From a checkpoint of a small transformer trained on Wikipedia.
Size: 11 layers, width 512, 8 heads of 64 (4 for keys and values), MLP 1024 SwiGLU, vocabulary 32768.
Training: a variant of Adam for these matrices, 9090 steps.
MLP neurons of a small language model. Each row is named by its layer, matrix (gate and up: input weights; down: output weights) and neuron, and shows model dimensions 0-255. Each number is 128 + 32 x the weight over its row's rms, rounded and kept within 0 to 255. Numbers have three digits each. A neuron's up and down rows have the sign that makes its largest values positive.
After each neuron's rows, "fires after" lists the tokens most often just before its 100 highest values on Wikipedia text that the model never trained on; "fires in" lists the words (lower case) most often at its 100 highest values on Wikipedia text that the model never trained on.

L6.gate865:190084134138137170088083164117158158157128128111102157122123123169221109163109069203137094128101110082130117104100138170128116096159053146119111183128118047142168203130104167120173107112052118144132117110107150167067157083135141165128157114071092147045142103127134138132180135118144116150109131134132159083112173094148096121118094118194187131131166155054155129149131134176138097137115064150094126161099076110114097148112082102170120075113097128137164089155147142155155185131097131139145123121085146096090118160139111100161101140112143107134164116081203144118095142171110101128117126120097175123116146124102100112100157109078172153062074153121159148098106144145143136131107137128056123092157150127166174104144128147103100093049123098103106166071111091135093158082138125
L6.up865:166155110131168072117065128107173092140148188110111130205097103090184160138128121117142160098134142140075111087077138131176109107182152185143137181095132095178112139046122070150109124120106125183139152090150172119143148077115106084091093148115134120083123140127159138114134097131177132103094141143161122136088135175092156178066134179135073160125135078057133123102193105163165136143124103099111153118078079130128129159144119183118092144115122134098105144142113129135133145140144126091143156107136101106146139126168111151115104165142132088169125174152088155129166145082079159166133116112112139071154155174093087113154110119071117132169100127169163164158130180099148043182148093081058153111141144035188114108152097114127109144100148135130113078090117103047134124133120129
L6.down865:183095141149162110174114144149076135068108117122138117108130182110135157097124118083133126113156066220109210085149123131148121141164126131182118139136044072130118120145150154094117142134071155133121105137125210154125123106127105206132110159107163079115134112109154110164083141140147135161139151103085123173138103121176116175194111149085149145129200166158124175086092145161150124125110175137158137134142100098103115073149180150104159134152146149158111123135059162119186164105152129106084139076087094091181167069119156167117143111137164153120158206202138121103159103051140130075138114113125117096114145189126159155136127134105138166094123116210176098123164122121157174128089142115110114093112172120076113163102091125165116131136131141159180170163077138122140060144113133
fires after: "as ", "was ", "is ", "became "
fires in: "the"

L4.gate248:182147155131122110132128102032132115142104110096146154104131104131143116127142143126148149088067122131091164136114088096098129130145078183106175189173122110075102176172089093122111170105109163167119174092050144074052142132143141093136124111092121127049118101133119110141092125127170096114095090099113099085169155150184117132122103171081137128182133139140142165166157109166185068082139200126139142126167137109118137110198112083153105143172086158151121098124113173079100087139119115155154064189135116118105132089132159122068143126172174105154185156079092090112145132132123155112124152156111135132086081079098114124106116107138144108098126172104148120189141134151153125136085144115147144116064172106121151179078123081143153110181107135122086073204106099172132095141165076
L4.up248:109062155126104146145132108117152142103110128135107132063150152123162123209093133119121155178105133084088159169154158111122120115111152185114152183159129130128120094092082144096100135114114177072125114171091108133129172112131098071095148168106132157141092155115104119126129088146090132092137099054111099142121108084134070161157124161092165102165123149067127167123133062161153110129074142156127133173142110136143138110137147198128188136143077121177100057149131108122177152097160140091175126149181107154125130103154159121146117170127107124206162136121104155129144112165134139199150108148124135198138160166133151112144152117126139142128101147101136127153154175143093080120179108148119108125113126131129102122117162164159150072163168108156090183152071130122138154084141159
L4.down248:069083122088140107146120116111062145137131165036163170105122103186155156099109135175131083140109136128105154117128155109075157158122161118136115126167121152121110172142111093104181141093149135173024141116146167100118126155125162141125109148149141107152192216153150147126115162109151156159126123100163163152189099165212047096115111108165062199104102101140121091116040192106135114150160088192182076129103124172108089182148157116088143184148176116072114098130091135187169096146168140165160154075111132156130109130096112071099147114087054166140112169255126131149182142156109060132162144201156115148121122103158116069177125100141183169122156085118125174151116099124102093144080105153163127149138153114140180181140114158128158142161118144186145100140092101139094124076106078
fires after: ". ", ", ", "\n\n"
fires in: "he", "she", "it"

L7.gate394:159176149169150082125164152107094124110106108130084122120069141117153087138172089152135116114089148129133092183109092138113072187092141144105122227142136119074118147170156164081154121081146126165093112089117138103111082114091099166138169141110183141117108087117146142175205185149143101074143111176127101087099122155155128141120119069162140157187104132051124127155139060146088138141098132191087149103115100099173164158143115110150128122137091123162177122092104130124152166194092166134169194175131094104179117195144125066123146109151116144135116063088161123080094143140151178112111149174101104104117145121153114123137168157077160146158129147112150151127148153114080119155137177111131136163146197087182136058045152117149085130085094228144177139113164118104177114113136112
L7.up394:175069170190102165184172111103122116117184159129087146125113162137113110129144056045080146179062122145123119126152100092133062099070155170163132165157153142134141120123148101136153105149180080141086182128152144201126090085103138157128131151115184163123098146101130132139157176152214158161068110134147117147128136137120132152118087137157145109104138112162118026085174084140141155115216127112154152139133107113145097152092159090120130170137085087125112105166172108126144128112111093074136137113131126073123166131239180160167132113102100065204076072116142103164085093091062133136165119066104120143101131100175112186117105120140129103143125106119146097134148138133111124129122096136116129196089176134104053057178108136139161144129115140121148160112081119118141111141079121
L7.down394:049071077114195094151119147152111144174120053107086100111147122157118171140116194126115141090126112130187115111086108115120154097088122161189171136146133165078148093118121185135112183135137174152136141099102099107144079157126096152184135113162098111118117144111116128108174102112101092144128083179111122130131208119089123158155175130169080089116114162139082212080101148126117150115180161117093119151153152121157082203128110116168152145128134120143116135131119121155102113099107236141091080112143158145068152077139088181102171136101082130163129087213114148188119140139183122117165143159121145107167133105128170147149123159156107088126170110152144127145102122148114089140138092095121138182062130098170097180147102069166141096148107154114066128103098114182130129090117216
fires after: ", ", "was ", "\n\n", "is ", "), ", "| "
fires in: "an", "as", "a", "utc", "japanese", "and"

L7.gate822:097095114116150135099055121115049094149128127141160180160083105144130137115137137166112120159183134192153060125165138118089172139111132098117106139095094121122163148132105162174156117082104108143196169130090105109136162101125138133101063176122167075106125145153178094137111147131075194117112152079144104118078139035115122123132136135094182158124148167190157136168087148097102076140165154126077124086154130116131157102145097130116087141126178075125178082087136167118093079145150092187133180137135153084089160183095074092121136158116136183117157110145158103150108095091057087139112105140134158187164153143096120126133124161147131108076175146108129124099108095119184207137136115133178105122186076099058098153115083095134157101159115192124101168182046161108177088117187184
L7.up822:177118110155120183163097125082064096136075118111107124130158092146137148134110093146131106133135112134084091122125150155083103122102127071143140118134138098233111134178150154133110094130109182097147169153107126140163070128104192126163127168147115145150144136117142117155132114136164103116130154119190146134109067115150148127158150088106109070128122117074196159135140113146152119111072119194156092087139080086139189217119084099141130175153103078174178161129078115180157173103123118168082107144132124174110098182084099123103177134146124146157184106164140056155079131084131167119137128081143059105177142126105165142009151115138083132108143080175106149072058159151125152127169122091146184203158137184179080123086169052157133181154156190145146124111140149151166151159148140
L7.down822:075082105163156122074162169201108154129074159162140162150105117028084143117118144100105120200129106159131115112129124169100136089149211112146134142137101201139115170095161185175187081113077166119085107080138144094152143137078071128142152074085117103115160142062138140175118158134063183127146155107119101102073133101116098162144073117149173094114159103164145108140100094105110094148137175127135098112093095165094159102144129101139087116203177121130103163143117187130122150152113156139069126146143178154111153150140076129153084161115142100098105170172101123103088079093049088082072140170139123146107095108072152132105090111138189162079156135145136158135111121140109123112167104157121095157058127164073184120127075142129161123163023142096095152072141109151154161149110146
fires after: "| ", "on ", ": ", "- ", ", ", "of "
fires in: "april", "september", "january", "june", "may", "rocky"

L7.gate878:127136128156119148130171117120148114124102120139172060119087171127135083125062105157131097159180113101121079103119132176144135107180049102077127117121119119137170132171159131073146111182162101117080127110102114089090091075208086127133188118141152135133106102141182117160162146141108121107117219134088158139106185089123140153100122115165145155146081118131098111187066140127153096131125095147057131127109130101074123113116113085193115083166111206106148101150155089126107106130113120114113158136166139091128135137181106106149193141141132112143074125106128124107067181117160149107102146181130140096116133138161104147069121126123125090132172066149101134113061134151182095126152129106132114144113171061073165141114160122104134122087062099073077120122168144057137130143142074
L7.up878:138126118102141131080136094128145184128132195092132114105100158080077156179165112120095094079128146115126144179123076186101118115146121125124111161115117120131140134202096054084125187131130149086086119106095097153051165113155105110086105121150130133099060138151120048134121096135123144135172151178081156077132144156159127100179158135082103100097151143103090151121154139193068153156166130140107161107053123130166123087175184088201148091149164137094102089040089096083112117115142168175095151137133081143183176136126147122155166125114149181169152126119093132133089118108130118099101167137098113144105104127167127126158078176114138119141135106098089167159134109083097165103098166107110087108125101077163189150134150149133094134118085148110116155214163103060140124106052050
L7.down878:144102113144161115158126073118114129088073133125115134124130154096092116120171086153123145077091129124080100141119156091093096148081103097058131131118157134088096125166114102108100114115148115133083106108174098158122145157116135155113163160087131114095146089160180120135174095108122092244105113149095121167124076085167092104088110178124125088147207210113101127123113079169104187170157163102143159152052167110206116121095177106152155121134127113083157153161139134149119156166063187162128143129117122132088135117134110131094146130087167133103093149123175101150159143146100160142123091113156067152096118076152121136147127058128129190103106188090174101147215080089154127130074148182122050116190130080185098158139130153096141174164110152154123115186111106101130101172063163
fires after: ", ", "was ", "is ", "New ", "as "
fires in: "the", "york", "one"

L6.gate142:125092085136108132097129086095132143128093125149177127173189185130158156144088132141104126107131108168177153120120167063117101106155096079125155086099144151122143119122088138083140174106125143143159093099070117116104104096127155119161135136174136141131151094127085112121134122110100135178136194146076163132090129217204136113150072081199159111122128101139122118110130133132137142150131089045137077131160198170092096046111151147199193040112157082163134149086149081100095176125136144151127154079140186156079128132044138116181165150159144168069137157118133120083156137144128116112183100081081069179132116076157084130164100249156121104141100152164155119124138111101117140108181120143166116099115142153045124138082126159089164134146142113103123146093120158100123109162115178
L6.up142:187114117114119095193112147107114094139097149133092147165145185073172121132086106140103066161119077161103110147135102115143113131140185152128157171076123124109129092096110128097104120164082101162157106104161111084091161095129135186128186099097109077187152193026172134089173129159127093100091132165075152122089135172147140099129141155113142120192068140127103181135149102126212099085092114102099174113121176128132110152144101136173104092142120093144113115156143082141164169153098106170209092126143149153137095106140106196180162132156143131136135150110159161136083139136200087148157098121180105118096113109090087149162141134118173110093128167109182118143112140116099140187050098121111133139107115152165112100191179163102181198068161086133120124152129134117150131080094098
L6.down142:047117138095079127135140092120072062127120097148147150100149119110137171137178101148117130133131135152114164136058141132098127138131076104215176111108146151164147142107086137155125128097126139148167102161151150155131100148187215098165082130114105145170127096112127112118105178149141152209105108100083071052136139193160129130145068120151132191097118116110051121088065157118169133178170108091149064066099197122105146131166124157154073140143115125066139144134156089108073148123162101151121109114150171136110113089096149111143140129140143237130086138142135164064140138127151160086098116142105160147136131094139098137159111179127164131134094086072198147114147082120080100115168124146202089120144136194108145130127131116150103079130169147064086079119136130187057167155142107
fires after: "| ", "+", "On "
fires in: "1", "3", "4", "2", "5"

L6.gate699:155056118162121113160072127115165162173108159140096098145162139144085085096092109186147131144135092133105131165164173103156060132044110156126097156132061066070129100095133104139146053149068162165147100127102104144136160178122161098080171182082139127099118129092105081114121140166098132163067109126142136188129138082162112161152101117162141058137114110146141187138163062110119154091114124144118118134150115064072076084105124142153167152153114146102123103130098060145132162153170129182133130091111123102144182120131124054111128121102112127126107153072148130166116078064106110093136077145152144096149188100119157121125122115122115091099206142159140171107114144162185116125094109109114142178089127086102082111143117167162076098137125095142098121122096093127076179088144127
L6.up699:102165109150115138157157101127131198141073067082143088075123178166134134098153061119181164117163096125151159166184166077160159128163130133120118159155064149121119109090139145121107133087149155079122181106116084162094106138178126127160127131133100081112097154171134096155129136118123180072143130115094130140148088149123127108115069149102112157088084113095170137142147135127141157173111084045144089086145156107187121126145086195093183158149110151204161171081114093111174153104175111121119120114172152119084128131160158110113046140174152174155184117144144133135134134182182147170163103154145203109132135157156129102163180177164108112134136125143107074144219128129139168110148134102124141159158154085170119044097122141143096101144142129104102141117100169095108147131115135
L6.down699:130151092101123136100100173064111172150099139154165190122162124135136150141083108154146141091114142136125089078097196192089124135164145193154159181106096175100091094162151162128174129100119145131163112139099133118083078079155108063157131154148102136152093087117058160120104142154123117156087107136148156107173083118156128166128119129112122115187168119150109128055126121116107166114081062142143132123076085106130062113144116105130095087093134140148164149103126114131148171041118165138106226124097119110104111093112127039156142110099163113144146118222164138149187102136167095140102136161122116166145106050136117112157096077099152168105101096137118114142129163103147139095089132166197099124096124132141112165134145179149149065176183136129134114121122174162116156083146080
fires after: "the ", ", ", ". ", "The ", "("
fires in: "it", "two", "building", "other", "railway", "film"

L3.gate23:176110148099179076090125086099112141128063187158189149084135091168140107131143113129144134134133113126093105110099088110125154096113130124077098173158070173054141111085116129106172184140145137119087160078132134106069137125123149139151145121101142190100159172119092096158159145170119159131157103079178076081165092110135077116111101162083172122112131112113098140167071098123093094171085131098095091089142113163121156132160187138112163060157131148174150133127130126156128109109146136084142066157143162088136129149135117128107138145110128111093113114119142145097141066173115135106066158199126154088121159111134101129175122141125100191027096105128177164107158043140112105183146083127115135117089160078105128150131106195204131147100091150125094123108157113141114122070088075
L3.up23:192108159172102090098088094077075124136147134133113183108118142153106113049142175132134119158046175107099131129112096123121181161158054095112147088138119152113137144148116127117157094153095134136161169113129115154120135137129083169156077164076224084107139058131160158098155147082133134130145138096142137109115081087081092110070127140109183125095088141163063182118126109158186141063124142139148087182132164145125074081104079153166112166144094067148091072255104081106172120148159158153129133126138132116147175123145101123110062138083152156124127158082055148077101137159074131106096148109181103126080104132138163123148072056130072152139148137163197120150120178128142163151140116155145170103155143160111109166096124164094166137149068143123134103129106079092087124180134079
L3.down23:102152117105111132135146142069127124131139139140120134071148115169143059086112069114127165134109177090168147100107181135140074136192119177093170159124104153148209171091186173037119107099134130176093164069078172130032200149154134135109178152118109136113081116147125100137125157075081157100168134108187135130150124105148090168184155145103137222114121120137070115125142164143103183116098126173122094129082189129155105157115115149140074111101141127122119113104161083110175136172102157109143156118106204129188158120130109110063108130164146060125079091076153105116143094111159115094124130152106165079087108118137191138142127106125199178085189142139148149168158101188140133139212113150144196113110165096159097091123170148152132135143111141126131143142115152095140097125084131
fires after: "| ", "was ", "== ", "==", "and ", "\n"
fires in: "1", "born", "career", "in", "2", "background"

L6.gate620:165093156092192079105115082122070104121070077116141173104109083163087130140136113112093144111117105144169078138162178103122112082130127125112129180157159076132096112140106160126116118133073117107189102140129120108094125151130072190162142152188100103113080104109087159200065121169102198180123079160117178095100134136140087178158062110095136212159139145150108124104110147081175156131145112115148090097105121103166104172107143146149149123202136119125144140084106156084116121105147090130122120093101153094065119097105087100086188088175159112114153153130152131091131123126167122114117151140106182151150135150126157099154104149082163113092163133198126102148089128111087165150102109060118103204097147144104171177127141128067132114153111113094136071169095158133086135114156094
L6.up620:102131168099135121185088144132061118105118119131127075111117126148134117075136091165168095115139076086127124107075178092092096089112129142164137121122055158170117198161111087103066134122105126115144138059084157068102124127108119098193173103089136134073176096150115173168142140119111080133118139096117148129130133080178144096177109152137174105108103162099053168179122148056112153194090133139088120150158133093130149135103156076158105115142143136047096212111165120187075135126132127154154091078162102121074119124112132198088168139151123088152137074107136118129113133134116185117100107119138163144115088189133144128110081088152179162141100114116145083147114075111079127169188141130140110125213160086139135114115147210136109133136135155124138153132164100088139157146039110
L6.down620:095137149086122063115077121130058147085106084080099099120074060106114152093132152165144113127107088137122172080157137084145183162132123085135128086138152148145139135160113133102109110143089091106127245154120108105138114224078088117118074167116125157117074116111131126177133141157166170164068126096141132133141147122129143061150119157099065067098113139060118089091104070153114118148151169075095127091088116108141169116150154104171148117151136159129118117099143113127092138156152085144142168068136083111161110088084054141095126121129163119108076143199102161135167091105142110155208174143209174125118160131137104127183138138158133156125145137106164106102094105133098158149126106121107101156062164152193161137162108141097150133162137122161146129120069165146065097095149163
fires after: "| ", "(", "on "
fires in: "5", "7", "4", "10", "15", "6"

L3.gate1020:177137111212128164126097143122083097043076180103128189074096137184168101154098172167116187123151076157105092221093137119138114134121158162145094205152120118072111106140107122149142086186123161112067201116123129111173110121049125095116113122153187098140124196126194077156212120091142138128163120115113171186153129103121204173118095122041178076123115112067152086127172106151142162072073165143108106143095128092124142171187090095140118136108139158092091139140155108120165142178112133107109200098148108179143154161167114099184123157197136119156125060076118126147103130110087159142193110155098105133161067063133167131118141129157149067200105113141151174141149111121088161127165124104091164110122109113170149163081145108153104153136142156071145202169098093124120145147129101
L3.up1020:178152166135136132168163118094116130134077131191042134155083152186159152101130184076174119140085105112168131083134139098149133215141160163074131106104139156151147127126137146126146130083153125181098149122102107098113125172119128151140085162139168143057081092101103082141125104126151164131185158147098112167151118168141121111132090104099107121167094149189192160097145130151086132180157131213127141173103161125171068150146106166102089125138086133131110144137130087108180165113147058104058127198162134170175145125104177103155099198151092089167170138149071143180079161067148111074108153134186108105126136087202129085112135187125175118152135143064171108110149137161127134134100114136144087108106110091211158168075178152121110109140109114170136180141091150096123147123086167
L3.down1020:146094092122132069128114128078133135099077123128063137122157150132128226115151087086174117163143113150081167098096154137157146148180135090088128100106161141137109092163202118092167124111093091151150096161144089067142076135105112112153152126140096137118117138085084107107138182112096149128064116157113137145176110139148047110227124030133102138101120115116173171116125172079175212081082173147153110185099133148144154134136166129128092053095201162148153159116101090125145189037089138090114137161110096115136182152105173124111163155164126156103172104236112139116165147169129079148131193108180155117096168112172117155143088132091094097109146165168160069117106102142176146188090092133151140139103154152161133183089087164151135113123150113118174170135114158119091098145190168
fires after: ". ", ", ", "\n\n", "(", "["
fires in: "with", "following", "as"

L6.gate5:134116168163177137156157120145194099182160159143142184120126185125181092096123122141183088178108121074082071182108178188143124099139115131103128159128174070178188126113132135134114099104069085105057128153123137166081120070134132184157150162098149099082128163097166102124120160137137149092180149123159177120088107174139106138126206118134118121082121132044137174137123119127162131139158103145107148156095121159186155081093134139143143096143100104175133090158207163141128153147115154085116196162167160148083163151129167081179086103175088118208099105097184150099089140121113116158139186144125142118129184140181143157091095151087089153103118133132097174113114151138148127163105131195062108150096146069165102102109123084148143176136102129086139164110107129103168127116121112
L6.up5:152179141127151093127123143128102115119150115104153143100142117103121161154184136127130108149118161126167095133236140157150071152162174181084158118164182117134137114147129141140168188142144117115115144107149177149136103100125095113123138165149159146141137166159109145086116128137116140127179000124152144120097147165111112073123139176132134144098149106131144169074129075128118112084122202135045156151201126120165109102139118153106145149083192160104082151138147159114109116120107173109130162135126122103171121100120174180085160193089132123142109107151106085137093115156137135121106209125129145136067107111088125123175107145113156102122149097058129118101135122133163104141127132154143152106148192150137073151158134087137147163158127162123142155154103151103164076150115176
L6.down5:145149147118129139120118093164117129182084102081121101107116029140128119126094196157215169115114137111108124124189151073157115153090190114121130131162097163088188111172107090081144099108195184123121140080130117131153107151159151174125126151149111121101068143105138136099160100098095110059145150088130134127089166081154094078074136154102072168062095113164071108160123141111073114166092105121161141091175168146064122191149108142111097111123135122136083136126168112128074142137118086123096170088117117150098124079174054094207171146130099101120096103111152124109227172197116140071129135159157129129113107078117090157141195077207140137115150124159096141135136132079108135112149123137150122185173099158114102136142141145121149145094180139126121117057118108135224175095179190
fires after: "is ", "as ", "was ", ", ", "As "
fires in: "a", "an"

L4.gate339:195065159139097132103116070167137202148046147103154172155134076128149141142158131127142174111195161080145051115108126180212103152106129162086126207144139128124146150108078106108115096137107069125105164139108047208131121142142139100183121095081052149086166180126166099090139161101102137149119184141133142149161131126147119124126143075160182148138097160118146143088149150126168118173132117160135076179103097151106077131118111120197139124182083158168155159133111131166155152100128160131136115075118095197108084154159166079120122142132150150150143093112074154099102105166180127139121121135000162129170170132109087159088111098109085096129144187108111157122106120133139151129144047125132112190084116117113070154110116103107095105082127145065096175161155101149074174135129096
L4.up339:146091154126099117140136136092095143153095196175098088146022140078087086149071110179115141161149077101118124154151139173160159136167123112071143123121165108134112189102101125119152139147153097158089171157106096106104136113090129142113127128128149156097126189143129157149103082128188061124107147093090141163120128051112158069125116175121137098163068094134141082172134059150079134155166095142099123146106153158114156137074118121162118091107183182089129162118108129101142047170147135119120111130138162168141115112171115124181131137149142060165135144122120100111087164122087090153126143101122138120072105121077089131150119154091126208108105128082168168113135059076128110119154113125134141155071075095089172155162154134088157105184112184159170121093137092120140128086184103
L4.down339:145116110097121087181147108100173169146069088152120126128138147113173112162138111069137108122127128150088131185171106156134107176165105108060153177099135062192072136131147197181156159103101155156105112141138146092114125142098137099133124108077125095104123073163085153113173103078108048150170113123129086164138089115084034124137154104148106153105079172113085104137124145156158129094112176123157122176057147099168224124085098121106141047157155111107109154133101142088130176102114182061105111160146151125140116192117164157144149104130117110121104081169100098112140100151161091117110101125116127096079107191134126156176184110105130135116123112087133173125142098043209131147128131148158142192124105128078084159179161094143141121139120101108143094158138121132108128156135115
fires after: "(", "was ", ". ", "\n\n"
fires in: "born", "back", "together", "western"

L3.gate179:128154150120129168157124092146156194113107199087077116112120116121113069108092120119096144111162061125142140139123092134156109131171106153113123145159092111099115103143074176184121077095138112114124156087166107081187128064152140122131148122101172132123104116070080074151124119158115117112095093093119143175140125060072095130103118164122169091137154129113214092065175095184117159095104134123137139122142124102091134186160142177196181081143139169099180148072160113128159186151119156098097137113142179161114150184176111085140122153106137124141102128057163082145116115167165173117142082120111102154109140057118073114111111130128143112118121190151101188153148099115126132175060145114196185148092157109141188137140121174088096206084134162144164108081120089157134133151104163
L3.up179:131129105118110191132167162096117102195149062100137161120162131098146135138117111141148143152130155109141049181108123079130181129126162183178130145073106115114128151190131128181072147094164112110167113163132159137093153061119144147117059146116109114162130095138135056134136111078114100118150125085122114066102133176200082126154142129106106094105123127122168179140078086116053156121176165126137144117192092154080095106132159139107178127112117155109139090162114178102060133115124120120166133184156144160111091128103156085125155075123162140132150107111125172123146113141161068184169176123117136168131157152166160121124153144189106111139148172158156153104082148092089187092118165136126147096115130149161157130130120159162163111147125107155142135089109093161153136109171165
L3.down179:130087067126092121164211111138124159157099205069168110153123158120163096088114118143122171113135155160131094118145138175137111106124121183145152149165104126077159141117063159126161089048067122151078143112142144147110143102104139125128120092108161141139151111097169088171114086120149128119106197107097152185159110106099123136138143124141147128159164114162180065085132110136147099063120105109147146129125104095063104109130118173142131097136106075146173124144142126097090186146119187135105201094161171137170124140177138117133073085135089153094130170067121139155129133129080105186168167128152146089109132084157111143160125129153196028144136111075109145152111142126230083093094100134188137119129090075188162138100087153112150167130100130136185123108130121162089100085127134
fires after: ". ", ", ", "Mc"
fires in: "it", "there", "mccabe"

L7.gate817:137134189189127094129109107044103101145113150113126199124131145092178109103087126104126086119086086151129130176177101108125163089106143144130143145104074096114108106123094160137120157120086067096167119073092127120163105105144111162139141123094101108089111093136110110160126124145156119145065130056179140123087125072131149163177075143076139164088134141163082179106177113079174135123140107114082078101122108104142173160149125081165132168165141136176148198158098112109130154124093189122120082089193162130101142133157172113141122129111165097108144093147115169123128141109076147080141135107090224139177119108113183122134072122121115153077133139139114160127072105157184183181091147123167102123058157065106129123152152122115177128142099131096052179108123151108114134142155143
L7.up817:128143193147120107139172138142107181172102151142094149156100166110092173117119121134111100106109141065113168153175117109176122111161066112111150088124150118068137096113187119127094142073099098072127097141100121136148138129109139156093153114140170152094146097140124132112128127144134079128104137112176119189127168078107155142152166106122083168114108157136085123100172104148069136076163170129146178145130092119100137153112182159077070155120175108115077065146106112218136127108087104166047130061148114150116130161209118115179152115142187155122182117178143182184128132125139110138155113082134124140162133142062084121119111118103046159129124146124082165145103104146152143141091080161102106099166082117176034156156149152134152154134094127124125117110161088132089173119112137
L7.down817:159116166062100174136118143129134104082159129163133152057121112159118114150169130125149156142089166091079118150104141129121130157127127124103123095126181117131146184139078147165126145133144155206087109115107132108120123153143168181100116083100107153163107170102124151108137104126138089116147165133125099105137061138095134100130072086099107143193055097077121147142155161136146165108108121150169169098130088066108120181091183089182060089085156158122161126098116120083166137088133139150107171173115091141158104084180075147151109133094148113110126115172115204079099153108084135173116104121121091107200131036120056125142134177131126081203114136114116155138066132127110110139114086102179101135173094126144111166118110152115137164137240131093173060161152080106157141156141101
fires after: "| ", "+"
fires in: "0", "1", "3", "2", "7", "6"

L7.gate33:144170152129102139182119104100116154126099109117071130150129105139183101187086124119088117107098101160123106102120143136153160097063097128120191152128147107166132185131124147201096133167132104135128161084107104145095126088070147151159109137125171094088093114060126160092116108100151130106102105136154154116135133174116186124144156115129094135152077164061089081195114094101114112166114115156112118098127139148145146145181134151107143110177130103149150111097118111110107170159169153095190163099126128132098066122116095084141117112118179090118119123092128167095075102172177159164157143101136116230133172128146116097117098153111153137134133154155123144121122095162133084188178143121142115120121127143130182145159055092069182212146165094119109116107112057128147100124144142
L7.up33:140131140180120127149116087156095139106137080105170109172119122104133107116103107154125098101170023123101117157137154126167165146151185124072075117119123152124141143129145169197074116135070132154117112132130131164139159112123093137116179120145120148116096146059115134126158086173111153106069141032095151096093109094135182123098135121135139169090133116124120130169140161112100142188135071086093122083036204119152125105134117192119115156167141122083140094140160110082099135159149127143144110106124109139132163122106143146161141117112123120175068068110111156157074094180165056153127161131131142136054151147145120107139071089105177151129110177099104137157129105151144142127156079144082156097059127099155134116149140119095157166131072133132085161132111127134062147112081102
L7.down33:146150127192151128095164165138138150125120086088095154117098115129115128171119114138145079125104191147132164090132115062154132133143122149162085102179150142127148105155126127122080145142181092143131128085119152115135175170172126100105184106126088078107061165107086179148141107197155158104099197088117130078128130124139138136100095096195107134126180096133105158104131073131139170114146108125146079144106131119100158158169126149115122143122112112112057104196182188111105125113146090156149108062152111157094089096133112159061173161101121082085074146229077114124158154096164141121119083120106130151146162174147072171128151184130183149137136111120094136122026133155135116112157147112122146120104140123130131131175088085095082119119170110143059148190140129145092175135134139
fires after: "| ", "(", "−", "£", "was "
fires in: "1", "2"

L3.gate1:119147162107113115122111069020158172115120159154135071182110124199130136158122111124123175165155120133165101125205119146142090149161110126137132188167123084127117145138111096102178169145141135169156156103076101142022135105184116113172098120160116075075123151161115099147150124110161095130139085156148112136193119127125130058138147169069096200187138120124164144134089133152160165093120082106079157080138166126126117105161095076125171101098101128155136174137106141098147085173136114174135126113152101140133120159157160067113166126110138123097127092147155197127082150145096147148131150079126108182137133093098101110185107169077141145153128172140154212165112109135116148112157176135112133185137154114084140146151132115117162104151131168164075134204084174149137177103145069
L3.up1:126118082112160137176145153158159117101176073135092074125143106144130158115111099071132184061100131078104130128115145125135185117098102122063123148090114093147120123090118132175175111096121140086061143122159154183149153105092162111070107108146108135157135192123126095140151126087155115089091129167113157140119154126130155094060155130071193130187158160164153119139171139139102122163133119138176127120136049060134142147130125133102084089132062183154126082139103160165183145167157118137092111153126127151080132180114212114076113128129136193112115107132147159105157112107106116092095142144124100108123122142188067134045119149123112105139135184145151174101087099057158114121137144142081136103131173163126178112161140115083116156127091120140204126138157148155158131123074117
L3.down1:119116117164149162073087147092151134099133168110070162170157126139122125144129126133137036131099067186131182168137152127149128083131104079178124141107129121136133103118097148134148135102084227198144165160064136143114081148118171079144122163167158143117079178169085154158165158152105128119184069169165117113151147159131114106082123157124016158134125125118118129131171116031151098112143138145123144141141149147129099188128121116101124090135146113167157158107154136104098128159142140055147143158108110135181161178126147120150177106126116062096100099171156115127092166123137154185100134080113119088128145175071135153118104162135156114133127077102146105124124128155129138163124103153115171142070080152102129097138078171193072140151153157132104198132115141167085204072172172
fires after: ", ", ". ", "(", "\n\n", "\n"
fires in: "there", "ft", "born", "where", "c"